Weights of a small GPT-style language model, trained from scratch on English Wikipedia.
Size: width 192, 6 heads of 32, MLP 512 GeGLU, 6.5M parameters.
Architecture: RMSNorm before and after each block, rotary positions.
Training: a variant of Adam for these matrices, 3223 steps.
MLP neurons of a small language model. Each row is named by its layer, matrix (gate and up: input weights) and neuron, and shows model dimensions 0-95. Each number is 500 + 40 x the weight over its row's rms, rounded and kept within 0 to 999. Numbers have three digits each. A neuron's up and down rows have the sign that makes its largest values positive.
Before each neuron's rows, "fires after" lists the tokens most often just before its 100 highest values on Wikipedia text that the model never trained on.

fires after: " |", " 3", " 4", "2", "4"
L5.gate417:547498528461451509453540574424541553412592453484500507520497561595577513479438493477554496567544436493469534457487490516518455573525503531455586438478509495512545546425495547529519519530469555475580570429491474576564476447507457500476482488490483462546515522572418574518513499556572485492
L5.up417:418509516452455498438539516497594530503543535503465495511502574567518541471472501444561495568525451491474507437510542478564493476483467500465520544483451483526561558569499561441540443485454536435555494440459501566562487440500481499523508482458565583557478560565493537490474538574551541455

fires after: " |"
L9.gate107:554517399497489497475519524497488511427425475501480504515497545499523512510472479449603439509492508494545596480510507552470523513495495459413500450496408598475529520472554450451545521500461413507560546517479570571524480506475577489515506514501516528514500479426473522481507466479562498518
L9.up107:507442489453496510396474564509463486454535468494491602546516569522546505392491452529441512529463449501421550491481504467496544488563507492489437549488515388511576534547415573524498554508534461520474557453476504549534526440506487512544575517496510534534470434540396521512509434514495505512

fires after: " |", "2", "8", "7", "1"
L7.gate102:513457467561482561521521473553533449472470579521461537531464535529498486468521495434514521578521499587521486453528479485464461544541500495510424468488423515557492522486515489511534594532471471491456513509478503428511489502510468524522486550478499471489417509458544488523511543388479486551
L7.up102:559434457418490475457519522475519499502516469481457490570465484457558589467507499573467501472486463429505524470437474541467529484506493524531543501479597515546517468423411426464463586504623508501389471465503500533511515528475464472463412412466460502541448455502451500522527454484518485490

fires after: "\n"
L9.gate213:523527471475515497487529588511497490431510379529553556522470513493452445507476523435492452470479446486459467535465467427469539546520489481498394534504543528532502482434494544534500515501488474444495440489590485504591555492472456500510450464492508524535493401501478555491577497483452543527
L9.up213:484448554484479516482514567492557491458521490510500468540524454503541494524432518488481538458505446497543488546440476579501566467484485580474511500505470498492487506454423467505479547500545522454432453555507559431519568520519435495543529469500506497475464438451422517544481470517455508486

fires after: " O", " as", " B", ",", ".", " T"
L6.gate432:506588480529507515526448589529476555476479435430467508477563507525560414538526484536512488486478509535437459545504457545541448537489509494499462544528432466458510525557499492539475498468575463455530548549580551499538543537447451533514451503445493532537436561541476548501526493477521569519
L6.up432:491538472570520436491521494483549525567492542462528510535494455486643457441460519517469574462496502472542537515456563466506506475561507511492508428491522457506448515459526502531476480434545538442590527562501492528549483515459436470490486593505480479588555519569509569519424534523479552567

fires after: "\n", "-", " |", ":", " by"
L6.gate39:523496479475473571529541495469468549451456520513436503505481505542503463533489518483486488487484534496497459475414518481486463459482553504518528520511563531468555553488466463604482468498425436497462569460485584512488566537545434609493522513486507531483444464493489460461484441470564487527
L6.up39:430471448469491539504576507469499506524554500524537509419527508452519507479565455502434567502458534452527536533506460522473462496516495511458496508575476471440560551538482503601467468549451503531409517503521476520456514551485531519488523449507458466479449523461440473533506463438458499455

fires after: " |", ":", ";", " for", " a"
L9.gate156:523522458536541553395530568476436598445493448460488535496499557544499516500507570460428559498487437437487526563517467566481550522531514519487492497435475504481552518509500556459544533578499530452404542529427497564491465537534527475485551488526434519547500388573480546522513466544524567483
L9.up156:507445425540554428428486547542593496537536498508571489496484439512488497502541560502529503442480463515442595454421505456463518524508513560486529439462572467400466483489454437605442557494539515432459523495482597552520528539440524576452515455495488438499542553527519546499516497449556495529

fires after: "\n", "s", "===", "-"
L10.gate467:499528474435512552493523460533472542470498446472524581464491553549474516501387523479502486559511529595427519457467470453557545489539518479495439528538558575491552549506517429510518528497508470470508455532580526493465552539470478501504476484510496505490515454456455471466514465532479463538
L10.up467:466504444477412533536520490520548567485555448483506522491472590505525594471483459514529479499459566490545566543474531514551502532510474448497550459522566468542526500560473450565471444455444508471506458532539543485459445453479513508588546511465533394559544509576475496572508444561494401475

fires after: " |"
L9.gate89:515465553545456545470515471492536502460452497531466461536545484552512479530515494466545413522458457458466473512545544499464505495541476463482548497495527450506587497447508494515540516526430496463568510479455555548526479488494527538448544515541508568512589453530472526480511545549558515495
L9.up89:468449439509507520420518479478551589509488521471561525463539548496597518441463531514436476407488446505458531433439521532519534565543502446492540511470498441473470502488639459509492514536463488498522573465469522549496460485476472487493537515486445581533512500487494446472490466506531465441

fires after: " A", "il", " a", "yl", "A", "it"
L6.gate397:536531496468454546453496498467435504514498448473459569441540526449484451538506501505518551466518485522463499505443414511436561531528562494486611469502553492459497534432516513519506523549519466383513531497486483551522557484508498557537464484489541494545505469532424507516461538480455462536
L6.up397:602532464517575507449464510506566517489368552490533458519471543489521466543437489514512554480511476526451545526463511501524525543433481536514492540506568526535464455529503500499527556435499489500496507561507508510538517453444439515557583428524473489492509484477589507569490478509542424474

fires after: "\n", "==", " ==", " |"
L10.gate219:473530454538481530492568537523474466488497507490503439446523438520501497539493508499499490524494461474502488492473462529487483519457444464480532481531462447443537574507460509586483430527481491475451619492518546485522548461472469531472428450452459524518544438508544470495534549467501564467
L10.up219:474506462526421490527490553508436518556512472549481488480505490498505425506521488417517475543527492531543500466570485399517520497478514438488520522529443517495503539472489500508409445554491447538470439448508502497485596502506459490555544471619432509452507492491473506600495486503524573446

fires after: " b", "s", ",", " O", "f"
L6.gate18:515546425499527477522446468494441455500445469427521471425536486477485490488504497504408499476431533454471540521448444524484468476505465489399517456482517539525499450504438592560527506548558452479587429548567386495463467427528497491454501549512541465496511549475472515481492528456509506440
L6.up18:529532484465488476526534531493553477512569426435530488546574416545610547457453545448534524500541535434472519557459545483523538510564544503500496510498552494452493498481498480473504535454481556517587521461516509479472485438451471491495548457452455480508506484578474507490521509455497484540

fires after: " to", " would", " a"
L9.gate194:480567465489431565446515454452550499511500491436491444505445523467517488498538504487460549415484481447464554482577462570463567473488488540449487409478536507452437496421484535533512517544541514440494492456514522462463468525496499528494497475502475457585449479471421584443483502480545543545
L9.up194:471559547457490505503462553511494559482503494467504528516489456557473481531535517486544536452489506431475495446491485555486486538482471466519434475514573517381474504492540505501480536566536520471428453584536490515501536561439480453504491486572494448567462545500533516537508493487531479499

fires after: " |", " t", "4", "0", " T", "7"
L7.gate137:466507491541540544487481521533462442455483474484528487470478561529512505449466517503484592515497483515484461524519474484459502448556522460484488423512523533485541475494452509530462537503502504480499566528464520497515538532507501514546502487473454541528519502494449504615430513438509550592
L7.up137:487436466489518518528476488522524571459522523572478479555480475518516507508426442495475560452525541532520568480564462504517520510557459498462479536540509419492416484524453457487476496525507509475497513530500487478547455525455533490420531441443491482487450481428408404553480410506494521443

fires after: " |", ";"
L6.gate479:518551474485419516469525504442502503473514499512560544579528589531542498586481470538548443526462480491425461455493537526519482460459524457508560525488448487444563487528470479549535499461478510518563566525441461501609475489536548541539533502559493561507503532534439564426491520525550492499
L6.up479:521501487496540533444498544481456530442519427477533545543523628598541514444408480517523453538532431536392555455514499521508536460527456537501520490467480531526561563408478477518514458538492515514535540428485483522575439539458491507550514535510561532513509492481501542510524504560546495478

fires after: " |", " ("
L9.gate29:491571474499489530483510511451473469435488504529489478527486468470500541572504461518564506529485482485518527492513503460500545443536472517462495570575496473536560546502452508499492513594539498518522538491481519552472516511522467558481494517531452555529494458538475569507450480472496483500
L9.up29:546479416484421522482487544530454469429486514481556482574482525508485472555520416513526514524468428468532578449503513443465485465504462474459509496522524516523569530491431536590491482572452490484508556525467516504499517520472466562509480447526438516496536457520380537517525531511460536470

fires after: " |", "\n", " the"
L7.gate274:461534523508520510503517506514436530468507487531507508483479525528441475559526443498490491455504526487544548520470463491531462596442512490491498517582450520446495526444494480494514471562498503582427486523509517445468546466558452510496476436537520478470480407445480587511550507483467577467
L7.up274:509443420503507479457436534532451543493485508512446549561476523469491485535486447543503475518450513526547513448440447467524493542473536453525486446537492454472521460544436473544517481554583478518454523502522492496433515563479544497424440499526560558520498529512454534531415528514479530527

fires after: " the", " of", " a", " comp", " per"
L5.gate83:510464426540453531489446518407501456492563557494467439476496492539495491483511417493463565487509510429518559507427445463510548477529496475433511522526534512470560539450537519491472513622524441486497485486465529484539547529533554547573525608488463481513476461472413597431527491505529541502
L5.up83:417486495513350440499477515526452583505532502535562588473491510456512518518499457485517483539492553499544515510532439498441453438520475457462485594500437507542479534484494436515486520556469518533444470494503562500481562509582494486549507501497475539549490546457471421544456510483489503506

fires after: " in", "-", " |", " February", "|", " In"
L11.gate222:499484529454558477466570559481513500450511477464496498503467549559502457512426509513521507606533469462430567455537511466525518498552479503479546527440479502499532528498440554495554457539450508515537561470440443488517478540497527453563504510461527514569516549484526565473529493484586475476
L11.up222:504481497442458482472554558494493475499501502493418513556395533534479502511507538512589549542546463464497497446468537505498514471555452497508504534446537554434489563508385495531529464560509513505522606439431495554520504536478475554545482499471527530528523525497430568518466532452552475499

fires after: " 202", " 199", " 201", " 194", " 195", " 193"
L3.gate58:440475518408513526398468504572526490507445510437486537530535509549462480465533394478520522577521471441430464488559524450563500554450527466558460495453436490520519491470532488495532459538454424466506483492464508512536516442510497533536510451478482496547498560534551530626519509533538516484
L3.up58:533516508556489494538528499509566543455484567499482436471517494518504432516464506435512613502524537556516504499450486498510517432494557443492499498480518511552517447561504558427518479502493492483526507438476525507539434445481491503578528419464468562475551523477493516522435466518555552529

fires after: " |", " at", " the", " a"
L10.gate134:438438452530445557477505574497583496505465458469462555482516480487515432538420483490456520511481467532554609528480400534542553563546522506470479492477432489467526529461517525574483533543596459454453519553525492491578492480457513490462517446523458530526460533496456489525460433447478467522
L10.up134:458448412500497522424468545511505511499515437438475520514519473529508498472486492528492460451511503563513496407439526480512524510486442511571526526506512529428526518470505505493482536559491458455494547477464525516506508527447590618488441498567491495539516518539499499506501527452523436517

fires after: "\n", " the"
L5.gate502:447544514572447520420495602531530496446489483506517500510505488516519459566476475447512489525490463520460463540456540466522503573466568494574417489623489479496523422486486491468478504498540495521510474495596451548453488430564505479571440474549434548462508446517514529475548506468486563488
L5.up502:445467525481433450414468566533488493495498531496591475586493460597554479464499518508494511504507464518565534482419505549519462489470539487526502513474396455427449474518487462482438521462463442471445519562416498555488490391508547474520436556505485535487440510497507469503431547496498513457

fires after: " |", ";", "-", ".", "|", " the"
L5.gate451:550472475562446590467523564478536548421536492515550534532477507525477532552465483477455584516478530558468471564543534526465481563507570501497537517496537472444431544483533490569488456485526504531442460498565505507470497532540472539506519483466415519430496563536542577510527555496488480498
L5.up451:483469463486455510492442586467471485506483470504489437466510440500466507542540477482452543456482463455467453518509504508531496488472530480498470469413522487422543494411467519525521532469490483436535486551498464537506529417509509482537422513520522536439475562485521428466563451502563521496

fires after: "\n"
L5.gate70:526500509551458465447549545491479540445528434469517516531550517472458483491472488463472570502435497519504471533473515504414449570478574503510462440533558538522444498489486486514500531428566514532484499513592449492400554451482498601544533545530467521533489388510467510515493567495479454506
L5.up70:486491474484437573531465455450449540496505458533505496528528452504510470560476492544463573504512464455518469447492470576437560563447483530439469511522458554452449559460510506498447519498542464546458434454517462507499559518441523529557461544530474514513483508468500465516444485452549543496

fires after: " 198", " 199", " 202", "0", "7"
L6.gate486:514447510532474571462497549459566490519471463536543525519493466549505468489497481476540544519524497433419477431446511530509464561499627449473492468482485522481545506463481610504460501463463483482505478496456567503550483448456465522499430489469467528543499495515479582498545540501482469469
L6.up486:425488468512453520471490545529539494472435499573531478559530518443570560498501568476407502484515486496527586500540504516502524493476530441494520489409485488491535528485525456463502569566510477443557551467489474465528533401521537445547433504517547528581441566506444476455451451496537518511

fires after: " 202", " 198", " 199", " 200"
L6.gate373:469515450542527548493474456528540498455510447549532434497496431446482457600517506440526470495554490511488486515496542473488494452476570504429534442497474491488572500444502526555528563533477451475495516473490530501554542438481531489428437432573528453533486591538522536496496429509540447492
L6.up373:422402559583501521510566565473472499463498525498536431417494464545610429507471415440448545523515510477463545475473469521459429497541490517487445481437436526492487480449511450453492481559544540453530492500478566513510493374430490526501507535542433582482547551467521506508478470498535484552

fires after: " |", "|", ";", "-", " -"
L3.gate59:457581467401479480553462498503500548479531508448545495557538533553451496464445495542450453508531447586519476471521515480469508528471498498500555476502520484513554494486506534509431458514481493416477512496513493412532555485542453595482587440448506441425421451506499528489484452497519562483
L3.up59:439538477502451498537506500520510508500481503547541566458517454534543480484480529468470558465548501414424484467567499475469450456419538503517453468518523469443473408484480518467494479434541531454448517498537502527441563450531472490467527508447530437452356531480482466489459475496496518499